python train.py --num_key_value_heads=1 --vocab_size=8192 --norm_place="pre" --positions="rope" --attn_scale=0.0884 --init_std_qkv=0.0253 --init_std_up=0.0253 --lr_head=0.00601 --decay_fraction=0.758 --batch_tokens=65536
MLP neurons of a small language model. Each row is named by its layer, matrix (gate and up: input weights) and neuron, and shows model dimensions 128-255. Each number is 128 + 32 x the weight over its row's rms, rounded and kept within 0 to 255. Numbers have three digits each. A neuron's up and down rows have the sign that makes its largest values positive.
A block is one neuron, or neurons of one layer that tend to fire together. After each block is what it responds to, as a language model described it from the Wikipedia text at the highest values.

L7.gate52:099133166145151166108093155154128126122115101127203095123119141162171112102118130108060139097164115136121135098134106174117055110151101134166119202104102150123137176139118095118104161107142116130134103138135135122115131132153135140143122123138146094070100118105164139142085135078137096122130158138148104157129133175051141128158113136113116157136177137184140159089185193103165102138167
L7.up52:134181110122083161112135144144073134134175127105123146116104126128147142144140163157137118131113098155155178161124125113119118182117190145176125111078152144099116195124134117087125136123151116120143123157173065182134108118068130131144137118173115090124104104143176114153152107145184069086130122160079103174134135099091124153118191087122136062144107178121169145154141132167169189158108
L7.gate201:146145104206156152168126129155127098156103149120131161149152141138079174142209104130159161147087141159172173164151121170135129129130183133097152150106106077110085174080149164095190096139152140156139178149095101200155139108097144139131121225175116132122090149147177115181163123127130105111200137172101140166133054147135108122129146145186174100202124121099134107164145125137127146108143
L7.up201:139075171139119145127106114133172136160178171144132090167125172135071128138108102115148110166170120092130142115056098148122150114195110140126084125107124157107114127147081104150089151180160078119099150128097141147149158123140154189074170132126083133098125078144093107194115167052170147207158159140116118147138102099151103125122126113118123191128164148074154132151056156112141125128129
L7.gate524:100161119084134082166078075161146124152116163123132212128174136111154143100230124141169110127157179103144172155071059139147117123131117158127201116170128130150114129130124109125168150130078181131099167133083175136120170136112075175178159121153114109150063146160213100113151103184050118121146120138133098104070073151177159114111111073130117184133115150095105162178120151112125168127108
L7.up524:125060135144141172168124132149132111149112101083105167109089100107159085076139123142148122141122074064165044127123080121164207160081154181171192122134162127089138108132173128155128114089120134121110134065107085144157127100201078105178129113160123173136124129159086111119038142136131146165141187187141127138145186139159128083105142058020152103104096105137149156124144093145141142097160
L7.gate678:124161150192079102161101116098113148143088145116113097144090097165138123129157137126057113119067075127155129118000106142087135084195148093107104144150130108123152167093130131133140155153128178145177123157086156084064153079150169125174110147137095141104116112106160107119118159114138158116148176172091163139105128124123152149105151112072111118124115124128129129189189156135098152162168
L7.up678:130186083139124120180129078137106114108126132122162127139139135104131171125102087062104146156094085107173158106089132145138125194149188172132106106139108107149124209144123168056099142138062122130147144115181131155107080112154063107135090159159074100080106104104156177144137148068139153149122093070127074072127066171122130128119117127164113097136128077078156117116205122076212167163123
L7.gate848:172111135184167150137109110145148082161084128101099110155102175158116085151101095091074115135125112135132138115093132132103117144135164126065151160126127094108071136105120197113119043089123144162132161078067164123137111098088136100104124146143139159137083051158063149215065146118130072145132092191174203130139170121120080162183114108176152098117071100086108138144103117100136071168158
L7.up848:152147117145137132133133081136102113148110198154162126189099152149141133094165175120145093136097190121158123156133126178115090085107162120114144158191120095138135122105120176165121096138110136109127108083188169208089144057179127162218081112101180130173154087083139176177108142054158179115123079137107151116176155150130103118110176106077142097157091127194159103120110141155149102075202
L7.gate869:125193157157133091164136180119085142158142129121127106139087148122088167139108105138098132105076120133120154140126076145132096189126129117162175150151077103102118148136106129115117128127143139151103133143146143132097101092128168158100141150142108157121155033142148140146087076140116041126126039108115094155126113116108098069136113136084083174162087105086151141104194122145140193146114
L7.up869:155168111091183145121144151113079059170170140142134104127134189138128142133149125160119105116137184132154077198081146140152132163108154131085134116123173118156050204158135129178114133100198193128106098142137145131106128094126096133151051083093148145123121093120150179076083124128099063128128156148107174139202106145152116112151116122108186142115146133119166122117127140122122172119195
L7.gate1001:146209082166131133188128094185070120131148154123128177112116149203108104139118161116073138164106143138124116161126142080170073137142202146153160163125125160083181148150113198170163152119124149131110158126159122081100181100144182161147085087102159146099134071106109150188077149122095123140103143120132175173124119127119113165124126074142136098094087176159144144138144161126091116094150
L7.up1001:135132104123114090157097083109140149128074109097084127110138099160100128153163146102140120132132102079104141118135137142132027104138118138081147144128112169194125142095087140082101138091148125112159147102138138144173125165075211155126069134088140120120141183148174065178095084127105070063134101163170163108082132167129088063127108093149126153130131149131137120141102151168123180164136
L7.gate1025:171151126163142080147109153105142132168122119113120141068150094171145152143141133164163113151108101123211135149114105127096160111128143125138175152149173063156111180163128116089186115107136141135103113114126109098148144064087124201198146112075081144099127060132155090114150139101163138181124135133094136090117159201168132128066150123108106157114125153139062186144159158071163090170136
L7.up1025:133145110123140135050127088103125089117131187147066117118120148088102173150116133139147067122139064148129151115156152140157097158164112133146176107152089145152164180040105157124140105088130158141122105169103161157122124061168139125153169165137142176125136179176170098086105116116097110154162122111149131095125162119146159084075162103182175165128131224152094112186161150154133127188105
Responds to: Single capital letters in dotted abbreviations, mostly the S of U.S. (also D.C., author initials like J. R.), plus name-initial letters and word-initial A/a.

L8.gate199:164149085111120138122132178133108185122112123125210140149122116145142152201174135094093095072073113131126157138153168135127067117135131128120131126169125087128096094149179163176149166185141093118170163073209118152082108118179137119064135084149143092148094075153110139160133208147151119086128141150164060160156105156146130066119130184105072127108184100059148132079202132100097101118134
L8.up199:121171157127122130139111165107152134144100081088171138137096094151102132123115067135129078121109153127131116094172141120135153035132151118192099134124137138085104133156130086143129111107186117161191091143203131088132136152145143092133078179144100142110130132090103143089102112182133071126125192193168161132185091099082140085137105139098092131153173143137081084151210038120073111192119
L8.gate367:161135126204156104141112102153096176137178077102197129108103078096168116080130122116111117130127087118133177184161144117079148084099123165124094120106188127143150074138116125148131129130115158156185129132122158113100181124120092138144143143166185068166056110042114167148123099122127086102134086113144172112200098107157115118084162099138128109132157144127136087134053092161136101073115
L8.up367:163136161170127114128164135125115163141134146110113108130126088124131120135104142124042089076087107101073153083127143184133133121169158147149106110123161109107133135158131174128162139171115077129120156107113108137144117183104120154165181171156112083133176104060159152124076097140112130140089131122060099115133042128119121093197153158094152186075154105113150082082131123144103127122142
L8.gate1013:143120102068178089208121113151129133146188066139128123123146122135076089143150161155109146127144118111149174144081186111150103107089206044168108131141173087109138150140038106139102105108196156128111087124148104068139153119117149099113138134166143110178098136122131142082109055144147181097169137104139158131119161122111141109106119123155073175125163128073097123186178111099137102150141
L8.up1013:104125139113158097140079107175111114140117133190091135132107149158097201112156157129111181072118113087120115123083126094162186117145172134112106159109137095110124134186097128137139099091170124155143131122143130132124134091130117133088154139101084127134088100139149125197130104084113185117103149175089137107152082115067143073173110125145156126149115052141173139139130137140092097123143
L8.gate1180:137177102129108111153194123145123096143153075101128129135088157135073152127123118095088153091157124145116152178104109099112156116057090106138106110116160092094137146105148114143148137133065162160146112159160130202081163083115121152068135166102160098126106080150149169188103101114119116119146056126141100146081144098053152123090144134091140080116138088173177114155156076140154175081147
L8.up1180:178166123099196099137202152095110127175159063118093124127141194076164131157151122130119135141188146102083128171144131100134114122173157144076114185080185101129110143120095167115072175158114087136056115148099138126095198108105098130192137232077170100149120060120067129102088091156101130103125079238119115143081136136116094122111112150146178133114114140138159158131190125139145142187175
L8.gate1255:075128079130106120104138131149183163071147078132074088187157145087157159151167164116095158135152140145073177166174253095067076148115165159070107094080128131129046123091123141107174098084174142141140141153143049123129162107116122159127177132105146132107109087189144086146151118127128109103108115095194109115159066137149097104141157139118137116125128124167138113121175186150166090115067
L8.up1255:163116121160250139136117108120169141133149153114171152144139121149097127122088128113161158108093154107086148044116045146113143130112127194161139113120119189180134141115126159051100074149115047133154181119094149122094163149069108124166096116186195099074143139129115120071108113109103188079134160105131092117120144100106088081178119131124114112104179173088106112118095144127128143115118
L8.gate1340:126127126137129148134161207056139152193172152069135113194140183177116138133113120087118094101159084064149188119165128136110093152186151119189132096164129124138131106096119170146113158117186163161116106133150147167081101115091160173137053143200144141131110158172120184109140100156144102083145141180093132141122170123144100094137136135065160138134195172153197166127084094143154133110128
L8.up1340:142122114107142104098176150100093164165110184079107144145184087156119100097107108140126125114142165144128129184149063138154079109131112107122143101152105157205100118108096144130126157153109076122138158135115119123117143103160136176115164191114119137095182106114102086049137117167144126135176161146123127111138159121137084102131151136115169212094109131139114048138138099199085138129161
L8.gate1353:167110109151097128166187230104184144093158208082132130164139144143217085050192159126057156098116140134119157141090173130092109102081145192117111089109166114107109147224156156137123165175158170136180111117149171154162108141146153151121115157072128111146119147143155155136121152149107113129120132142076207094137123142079103113129115154085189143120157097115116083105132181132116059113167
L8.up1353:164156158134159130174142163121131180166137167178140139126130102154133122097130054138181126130144101157142110142202163136122066172105113085188111175121160172127095154160098144125110107179173122114129119104062154121125112101154098062140166135106108132130115154104092099153182061087129102168089151119094138123095133069144147103090134137133157101107164107119103116132163106128122190159173
L8.gate1486:204146127103187131077119212107147155155140145168125125160113175168195140124137104139128103126075129110096079134135135118146110153131143173114131163080139153138133127106197133146151154158160147141120076071137142104121126099146091101110055118132134070190102128102139109119065175154081164086147047130109125136083153102160066056113155118130130099158171129155186100112167108097123120115081
L8.up1486:162109112101114118142130138164084195152149095125137077162142146126123089141121116100130088141117058124103106074142091060135129139124153130112171130135141156112116106100165147151094188116142127107131119090068086115161156103116105117137050109163111137181145134072116088114139212115138165121171102057121127104138207114136114094185140165132149176167084129170158148135130191114098149168135
Responds to: Fires on "to" (and similar pre-verb words like not, can, would) just before a verb, e.g. have to play, ability to meet, decided to teach.

L3.gate941:096173093150131077172134158141127149209120105095135109098176086112195112112134136129118184130106133135113151199060216068162148136154096174102151123056219119129164182217155145145140114040165098147058120143136067133086117160131151124144110159104089144085161076171081135078090131118089084146117124126116086145091192202108061147162130103072134112113142170142054113171162104155111142102141
L3.up941:142116170178116110156094076120162048021127133089137112153115158161086127118171103111142096087173067128090124064197104143098147118152104052157143131103121086145051152135102174118114144206095096127123165132114119125166120131213144122128161168139141098141119152105184118123135121176151135133095107124174143135131104158068125142150111117154152103133156125075142125152106170084097144173137
Responds to: Short consonant fragments, mostly c, ct, C or St, split off at the start or middle of a word, as in ex|c|ept, over|c|rowding, dysfun|ct|ionality, C|apitol.

L8.gate26:068116146161161109107153117129155062133107104156148153172169140115098160142125126154151125196140165178143207138084144141108154137084097106121097154069123125138104111129179135181116161132141077133125134135190070095130106139130177155157140192092128180115152103146112164155102127113160087084138201093087148121113159143115069147134172124090134161151109186134087122136132130081114144128087
L8.up26:178167150113110136047160129092136102167155146116217095159072128151147174180101083101122126142107124130093136118133095118106141076080172181136096120111129124117093127174170106170139098124118205127113184133152142176112158138111122150119078093085114128086126107139169153142114075148129081071118144114150117133113133158148074099053208134156115106138152137129168146134192052102159129098118
L8.gate295:130094124106142074149136076136149199152156146202123184131103072200132126081095117084169074179114111094131166122144141172103097147119129131124160188090138074102102117174143114106110170119162094145143115094120051041169125120076062122200154149115125109151169096129107102134126116100146164070135092175166145109137102115152098109103136177088070085191143117078105127166097091102189145110125
L8.up295:087074131118119190170123057117115141144109040091095118096122156164125118126147082079184164146107155054131155097130131135131134165172136128153133169146121056127113151155108069133067128164088157133155162097103085082118101083064098122101104128142133110147145123143169139166181123136123173133090135125129079128104067135150147092110135201123143129113094169153152100153156159126131119112108
L8.gate682:116129100107088094127099124085152143155117147080089158111088150142113149128111093157142093095078081134157134074140102102100074167080112124117091079118156049109128113152115106102152113184107118149117111124114159151104114152130083182167137132193062113166131126143132150157179159140188130145085128116139164077095109169101102080156101153065213099153089122148135142109148080131146141075122
L8.up682:104170071146087093093112098183128112180116104140097131080148070077195104179119171119138098126130119095109138142093142110151112172080150207169104135107121164162155105117132148113114110090143101151106155145105119200132144111118090139147062063155144108129148144181113123131093086097090153098120097182071111117135119121183151128085178127118148096165152100103143232151132094168145060143153
L8.gate723:194135089081140117151232137105162081081170109140125115141112081153118185096144156103131165115123111109065189148154125158103099135091094121094077123122086084107110131147181175118120074130048108137148161152143079118156132079159184125160114131169146124122095112167123128149104119159050112136151092108172148106140113116104146102113107124130136114085111174160104105188155120088129141132096
L8.up723:127170129153178089140182138114103130151129182150061137114172050151123100133097107149108107194111050108174178092114121173130165096133147118122085175184160113106163074102105155076137170155128169138097142109122104126128157087158136206155140124128138102123162113183152076123112087131197131132128109142163129123120132127143169070127139113151189149105132197134140127103122129138120108096156
L8.gate955:078202164086110162121202147138134097158188178120145154164060165136083123137178137115051151082121103073084142155192117114158142112115168145102146117109118095101100114157074119142089131117115102162103145112135044172156155062148130151132163128138112120105109092146075181152074152092125142127094140139163152117114132172102137166095135162069130048157104134168120091110135100071186148100132
L8.up955:110119130097142134166153106135145105174134159123091167137142117164134127116116159129115072127118072156151125135089142152183142117168126170137114144170155109122161141118084063086086104151102062126111095159116158111105136082065172172135129153126133134092138127157153130154112136130102121193056161216158144129117130156098171124093160139092163068142120097144095176145082108134187127071150
L8.gate989:113118140167090153061151135136147125155119160124086118125160098149164145165107128109183038065115187068113092074125152145128119011128109158115076143206141119112118114089210189144160167112097129140086127105069158140138121173126127118177153143179131127166184114093122108201150142147106155135129167233163138087109085101140105098110173116085102147169079110211157132166116145129109109155109
L8.up989:117160150117160097105185091116137162152151114126110134104161132126163128129116150110167112148177167095176115129138147125117157137139092140103074158130184169108109134163108113152141120114103118136098104167042111122137165092135153086186123039126116091122171139124125144148141176129118076091108108126095079100145152108144200127157137110144179098091127108081102106099105138141135192130097
L8.gate1040:087196127196159151188124173108168152150118122164143132124139120130194101157119117114147171112092077174145094037120087190168145115152159122141112128142126209122085099144111109148121085097128135150152112073147103131092142142117137077181144130110108099168110118193111175089125117152143123124161104132114098177114122139100147100119147173132135186119158119099161119170143112117106149161091
L8.up1040:113166147111124133176132118156162106061108138144131090197126135122133113133094127141198136148117126166161115062119084138165129146129074132169093137136102151124149152070104115130127118070152066128120116105091100161105158086122056142194148152183156126137144090160164201121099184147114164162109158119180177153181139127077101115157150092093114110113128110094165064091173098118101146134108
L8.gate1491:112153155130148087153178165144180124136144110098137136067134143073128135152112100171123189151118103144114091130119090152148148167147128122155092098169124127148149145091222082113140094099096099149188172084152073143125147155127128125129071100118100120096139100150118155133101183106107145097091158071080131089136061116144152085172076089070093158146163130180119066112182109091152108108079
L8.up1491:146135090177155146157119140118170134140160148138171062112038158125053143189143116099129128136153125079086104135143178146101108077133106175098204131129161149099049117153118121156112166124126129121052103086133128159186129134130134116082102093138139164177100144125122159220122141101064130149145095138097189102119095078156134138147168157142112111083203093105131156095109123112125138099155
Responds to: Mainly the token right after "as"/"As", either a word piece (asthma, asset, Assist, Asylum) or the phrase "as of"; more weakly, mid-word pieces (bankruptcy, in-depth) and digits after "in".

L3.gate1149:072164088128171179109136147090076136147113129150108100086122136081102144205162102118154091126099149094152110122070106112093108086156102124078146103205121170138115115084148162099215153155089113103161101131073097079175097136138120101107103146141151142161162201162119107115164177096147109127136191133120124145102037097071108160139167161147060128109127176133134121136068116161108193173170
L3.up1149:134137141134137159154078126087114157096100080144108157084089083081151195144107159183170123080086115107154120181096181145100115107139131121116100123144096130136143144125148113105151140123125079135127146076089149153159075214134139145122110151134145143178121167160140105102074174100126190129088117112102112136098148174165108034110192132154135154129134144125139147139130121079054150157112
Responds to: Word pieces inside longer words, mostly consonant+o syllables in names or rare terms, such as vo in televoting, bo in Turbo, mon in matrimonial.

L7.gate6:100167253188151100145148104110142142153170166159112129163113113166113109060130166099067085125186085110129169128121056127105185100095136127138099117137116069089163159145102162191101128184072060136195140093117134113121182112125129135073135169153132174114102132169150079127110142111086090132164165118164167127085116141111190090117102156094107120164189159051092095081150120100121135138105
L7.up6:088160130128169184119140113100063102140102101082134120134093114176103092118131167130127053112137178063149132077090145081154174124159116082151103098085179130111133153177133116090116084162159125139124131116115112145130073111093113119114121106124129128123163078136175113130157133109075128134126114118129090126182141139152164122120163069136088128111083160136151152183132173169108175088123
L7.gate426:124137102222101114076172129146128132183176130122080136139112123160149102066149116158176141127148084107120135175086117138168101102145154124154100071055183100134109128128096134123136124095121132144056136185127135102147060102095123187118098134134136086141059147165127170111145181054127070170092101127039169121089168126208131199137185148138117143136117129160178131082078172114104097088100
L7.up426:124137133161168162129117096082112125113144142081121145172152162079090194146122137156094115090065082084162184133176124111163105031148083079082082211132144130091126114153113077140077093167066157141117155113137146187194127125148160125122100091126142131112078166148153123160125070098204118099119145156129140180176120103161118144118141178130153094112126177059125126134116101168162139115136
L7.gate454:144113148155167126114084100145165146110163144097183108106110112116171136085184153037160166181142150124125147105083156141173127093200186073132178174141105106160176110087162176115176159129109163150113169098118109105085097043145151123114161125165115167087112157133163079156100108100189112119093137192135117108127169130085141101119080136125108137119141123113190098160111110070087104058121
L7.up454:159118170130123141114177133136136159141177173137182120128121053125072190100119100184131139163129160155113141076156135112127139160161152105109129127126193130135201113163188140164140130159139164126152104182082110086178103156088163137032134126193120151141178152148200153098173075124156085186107073155139185130101083167125053109164164176120137146111160157113165171108145115158146136077137
L7.gate537:110198175128121152137046078121131170103187184112112127179140137153172097121111148171098145163183098063078178095132114132139173104105086130107097132154141152144099141152094124163153094115112076167126117150182115109120099098123115137143103103098172160156203146126102095143057154184132116132205121129129122098178104150109151187150151110112146085157148159183178174092133126136083126128207
L7.up537:158108144116137119100134098125129118118136130103010162104134168123120118088126127121123097154144106130166087120148120107141144145099185048172162122117133037147136133064105134082100079166135135147130107130126102141119088129157098109209152129097035181170165147115180123143115091075127126118100117206116158104098080119144127182080137120115102144209125057178135091160133138096127195175155
L7.gate633:189145137147105104131194119082139135126158120159143075116138185133093126079167131113118122140114117121111107182126130090087165115107166131119127111125181090088207130185129146172165073156073112168093144143110187126088115108034113121087093158107136114131106160140064139202157110113183118122161176128131137142120145104112163137130148132126095071094137113148097110112102175129153235116125
L7.up633:127099152032118148167123107082112154145124145162176133159098171188120159141096108080131039166080144163146137128122130169118168144131141092083183123132098115100136115138140164200116246123108154137082158093124111060112125192034159119069140107083089175112097124126124097164103173152126154088176180127166067134137134110087105147162079122124125160123101172111148174125143115130200122172108
L7.gate651:112152152146129107153147141118092147137137124138112089103069103112163181136106060134104085140098135144095156112174117174102186069146092092107075097153114101072088125159164125134128109116139142147101115112138103143137176132123190178092119122111148093107105125163141147169146196121128029175080174055061126114061154133122111038160150158162153071157110122141133163119147116111157193111093
L7.up651:138139110140108113198093082158088102077072107195159081170105117117068116145163092106146108123085128172122153152137206145127185152061121133117144150134181114129144157089114120099170133135078159122099110073061133178147111124101066123182162151110108093105073096139108138173131150180098132056158128134132137137148123169167102137148144116087157144182099132185145133134087102109155146101112
L7.gate1319:135134067111094199116130139099134067189134181105091076123108136106143113148140152108125140154129140148140167136084159109198128166148095101087094170122126057089149117107104145174171057140100129155070132161124131118132068042089156075131114148157111101096104108097152155144126138166097104092107195147139084138132149137095117102090112072128112115160100179158153105198139128143100191161095
L7.up1319:152092119152154084125175141143127144112194140117100081172131133150121172170085162191112095167142126158167134150130105122110109098127126106126205142140122134160100094119169119141103130162159065125071092100140121172064162127126089122158098164116123110113169156138149137087148079123111173130143156170123070167116118165180118080110198138129112144133127134128107124096164102059181181143160
L7.gate1414:128159105121136177126109152075106107083103120165122128116189134129091145096113104176150157104116135063137127129138134082173145110146131101091129111162098161102121168092156166060120142090133162127132167126084111144129120083110136128170143111192163095051097132115136122164111155184164077198145186121174059128106146164202075173113071096145130104087085103150131140121123104102151139078120
L7.up1414:146131155172178144094099140106073150171197150128152161125149112123125162172082099150194120138139108079176106065091125090145094110143096170094114164103103129112117090145173151183075105115078138121149139170103124156126126095170064071141087133134134131125107118113120137149202127102079162101157153080129098074187141126145090123181130100063109145203096168082054150075160143076171117141125
Responds to: Short letter pieces in the middle of words split into several tokens, strongest on the c of "except", also "exe"cuting and "uncons"c"ious".

L8.gate205:152197127158128164127169151061179086188056126063126165114163136161176138107153143095132129133109144151157130137081117148090126108178107145144108096147096169109126153153124126113121115100183110133157115139123148146131080091141096166154078146108179170127151147144078151109095099161070094153049133105088105178154131162142155140133119078153121166080101127184115127103101150099138101176108
L8.up205:119125131104128141102143152113125168115100185116119101109127085119164129134152103103147108098035135085134131135176131122130112144161098102149212135058107163140136222160147127142097158091157133114124147170157138099131121117121096158155113135186127083093136141117175107088057074158147074117153095090097095093078144122107163138141094150125100155130108109165137114139129179134169086159181
L8.gate222:161109105108184130165134103138143139159126138135153169120121063111144121163160157161140200110109163094109135153089109136118089138189137117132100063103166124118065156191199162101079074179127162138141135170169134105196071178192165142107100135108166141084124152119110183117086153149155081076134199112143168138106135155128097146187097112146102134110074155189101144125156110150106100146088
L8.up222:167194055119175138151126086119121148150167113074158116142143168144112101157159124124155114127124110114227100167189128174092133108141195152133163071040106129131105104060094134092166101177109128138083120106127164112082103096095125207153098169112109179112110116134141115163073113059132134031116108133132141152188152161181104151128147117124092102153134150170137132157157148172105149113120
L8.gate286:157146134172221138099109123146135167125087129147121157174093142089137138137109184161093129157163109104201149167150147134090105142170076094144083095128118139115046108077143117079109154118146130113148211143152105085070130088111147181083124145122162141142125158175133105137112112124107088083193152146102152177134113103134079130128044157109139112149115120098096167134112133142198182165157
L8.up286:156107123114082104112142132141118110143145094132125114136057171124155102121055164083110144169069091174107042126114104132115138165117148150153163164141105139127164156164097123117137105116122155120072155157197141113107098052150103153145143166120121088128106140111168161100122110184157170131166103172172104099126083152121121126139206116090109130141168097119111129073135123088100141122117
L8.gate435:084115147091093148163127161081118120087118137116104130149131105109148092091098102116157144137076062090222103142119128120137170146127115105074138169120122175155137137091133119153167141174115160158127129189176098110094162088117056133142159168174089142163119120106122049139117066140160122103132093122139084081036121090119130123119138110116110082160097174073134097107141158119138096124119
L8.up435:125091172154124113186131094194134107136081136142125145107130121115153143118150123135109143104066157133120118096096144192127177157132059095102063144060090164185124105158117105132117137134108170142091115155100128069176135120146154142107097160111152152098152138120095093114113153072108186129165078139157097117111145147142157098059136148089129158118117152111124154099152143074119120082138
L8.gate445:139125151145153177084131139091121122179174076173138205083178097181137201104122114144068095135150010172146107108111133081136166206183062106149111096179134125145120164072102109189148149185138150126079142125147110153116109129104119120106144128116086162107143111118115122128063098139119076120147132153116118078099134140124137120091168090092102125126174145102140205117135087105110157058106
L8.up445:073158164118089130125151116185146151140159146124104152174199050186142147079159198050097061124098087101145066173192113154142115150079168176149136151118098088123134157099153142176087169119127147119073096162143095156167187121135139132141146086126141182138149146168143134067081141085121065169119081183133110114153169137162122139150126117124156074153157175096120119157205075109053122138117
L8.gate924:111142114126136150132185171078096125129105147116097119138115136118136144140154112124165130119120103157130103137099117116121212152121170131140134140147133117164084061198053099101129092146159139133121145090160090087145093092115067108141148099128127105156100159104103114094090107146140045153154137088126137109120178144140122145085161177130101166144069213191145161181129110083116114134146
L8.up924:099158162156171132128102151131087079148125132107177112092177105165120168139140115082076168130179138147164106103108114122174144111113161122160131118120133104164139102155071123114129061094135146114072116124141105090131077091122159117085157091110093122164107133141062127112112079137091103140101110097093107074174097125079102160079148156152144126144108109082155123135146167116087150111150
L8.gate1308:142141085187134134088120108108122141149100124100086085133159133154219135169196170112148128143107116162107145137101124134106136140155117144091138163125088115123056099101101097115146148184120137120079113125137115090140094138099120135136095107152103116109138073145094145105129119114134020210189183119110106154134086168152094150129149128116124066126168126145169125109190184066129172137143
L8.up1308:066187052160114135152118106152098141126125138065094105097128125134151153167158151118087131121120159107113139125109151171143062132140132043158119122092086109111044141092091102148127112143132127147095176135172097135119132089118142121159085075121095102132131114140141152163112092105145115088178162151040138093143113126155101119112152112119149165114171158115167156134151130157091154059179
L8.gate1331:120140143152187126190084154111086045151124123154118083118168092122153116155111117113144126151126094110144120067091150194121148194110165141156136089154140163085127154127081102154135215164122170129130146143192100115167156167108084154088112099120171113189049120137090184061083183117106098131125103106126100185156129112098111216102117157103132143156139185093141128135171093119065090151188
L8.up1331:157203125076215110152129095145103041100116096194231123120164112174145112170172145094089045111121108150198138134107151128141161080109133114102106102088169098176167117163125101074147145128115122140119098098165093132143125123135093104140138075141197122089158127121134164101142203132119155154078135157077127133150132146197088159042157135095174084088158093117170129161144145157141121118091
Responds to: The middle dot of a spaced ellipsis (". . ."), plus word-initial capitals or fragments right after a period or quote, as in "Apple, S.O.S, c. 1500".

L7.gate493:130077137147078153135136125147105093135133159174125144077094096144162126089153119132131136093139125179168169107089125139095120147101153158150133098158210119149107163134126142130164095121140152125099124210098142135113103117113130077134116122109131080107153132145107129121067100111087120158119113162154142131092113164127144154105150134133176171133071131159163119079111109136110181140121
L7.up493:166149144152123137135139134107115087191176175104214189125088103150070153098115157107130094110078163143101160161095081106067165189102127149112119120143136136150141128080120134098099135080135100162120085184086123141092159138088124150173171153101183068117126110178048139127163106095141093084087224115148160147158143104092150084071119142180093152143089127110148108086128142171128148170115
L7.gate559:142188127104151094108091176113153105087159111071111128126177160152148115100116081090202176166121134160146094176128194121118131100149068151150156146195127151163114155123125123130174114105131112125112122120166108099101163126172130080139100035128151088152143130109192113091104126118102089117115157090124094174146167089174119105068109103144151127148082104144162159175166118121110124120098
L7.up559:227079111136159108114105157110078120081134143136086158123116119172123207135112044108149147145127159145151124119105144126131145146136142166142122136090108111113133136048096148137136167119162128152149116115150125122148098045150174106119169098137167120123100157099076107144143127132105133147100105124079117122144137099051152178134097166111113151148115137057159128154164109133047143131126
L7.gate876:165186099157143128130102108141113113160130170134133103101150174137179141072165087083140125148107172146142125180162132085121050142152193108155164114152134092160129157116163176177177100098090109150155112100126156149065115073116090087159080090147137146171124134081186143161113090098126089087169164089142167160121066147109159190129165130119084159171123207148110092144169157104083194123151
L7.up876:158134166126127171125181141124134104127087098132162118065128125162113093108142100074139171096160144126085070155152133200087115073123128168103124179100112130172130143128116167134155128141097121135139123181151167142149138166157100127149089093094099144198110109041149103084133121140111109122123097145128138085084169119170177092128148147127133168144188149156104152126105187149053166138138
L7.gate910:175050105123154147121123136087095119114091107119076204163119127114134193133163073076157134180106194121129152118071122162100127107165102099159091130110136115138151133099117154152158118167149076134109127091183124159092110135160119141145124080134157157176119136096158111093169168090127091135130140168095118160168110102187129163094136139122154127118165121139170161151105119135133131124160
L7.up910:135125101061144121103201137156145091123112130113084158137170096114143117090117049086174167180108177170120156146067071121095130109149126161128087168070169150142151138121115142143174103184073114135199171061148082151088103075149137109131117096128175084111097109092127174099088159096136112108124086138113117156128207100127143160131154109105183081147114113133119081140152106116157162161096
L7.gate958:134204119146190138116183114145140154115184179078135129128115165104154085143138139120084143100063146116108135062145121185144102109104114133165073088118155081100117157148127138164155138172108173177157085132128177126128096084176091143112160121162126139101095077156143151130074100214131152103187126074164147107050170086082084108181134157193120149078151118156111131151159087129106173142206
L7.up958:179164059132109072098179160143163170143164101160115136128134143115110074130161094100102162123180173158142176123103099129113135168128083170173079106102134092145120127140105147189157120210088145135141061155151147122120152066121092125116130062116077089124142094091122115135091164169118080105166127131148192119100152096068102163176165104124105132138138149184079166110102130133051177146135
L7.gate1229:178178076112125115127108133096111165110191121167105179169100158088138113135127095110132192115093138192165108133097092173163096161127169168152114139129151092114140151131078105113140110163087093137154111164138138152139118057080131161136147132140108129128054113142177104089107130149170160134090067133094113130160111167113147188113175149140126150136125139164137124123143154140146132129131
L7.up1229:144143139100136156111144103154121122146100152115119157131168112166103111046190059118123111158183096116127139103095159122151146147110172106149182146113177121155145132092061135175130108131147109148161134115081124150116118113136104053117155188096084134158085104154142113140097125167164121189168146123105121095100090127146166207175100131097133108125097149099134172143132130112151119110172
L7.gate1249:103097091142136093110117153101118141123118075132108109106172122104083149130127078057140098142077116149151217137172166095133196143143130177138120126114152106121156129078123076128142128142137084154139106159166162118100142058138138152193141146125155092095111126076100137083138116134160119133207126080158114116127186139128108103070064143092150085122180179178180125152078137079149178106075
L7.up1249:116143108132117125128182107148063147155140094087078099170151126166123161112171088143169115112083125121107160129085201154067127196179134109118151179179075144093102128118131166160132137179100129130152133115162144140157164151144136101163075083139103100120138136077106160100147214155169056147123128136121050085110183146137152204109128123111198090109109175097129157159107124078132137168087
L7.gate1456:141138094151108106183143138083127179160191105123101136119084155170095140144129154106053108110117122041115170114178169137084166175109127164138097141129122117111165124110155221178151188079105087133141106123139095116096125082107136134119123107107109066078142115116177161162118119099163106151122088141158145094132121123146144073101115115065165067115141118109130093061132157180089102091090
L7.up1456:103094149098134170191169112128162069126116131129143126147152140144103123129078140108161076113167078105138113145111122106159074157120192167094183195135112145146070123096140133144088133153124156135138148121146184067137162119142149165184118077119101110105080136060139112095099146095159141177122137132125068123089143120095146066090143123104120106154149123118115120104096104113156134100110
Responds to: Mostly "to", plus by, from, of, with, linking a preceding verb or adjective to its complement, as in came to, decided to, intended to.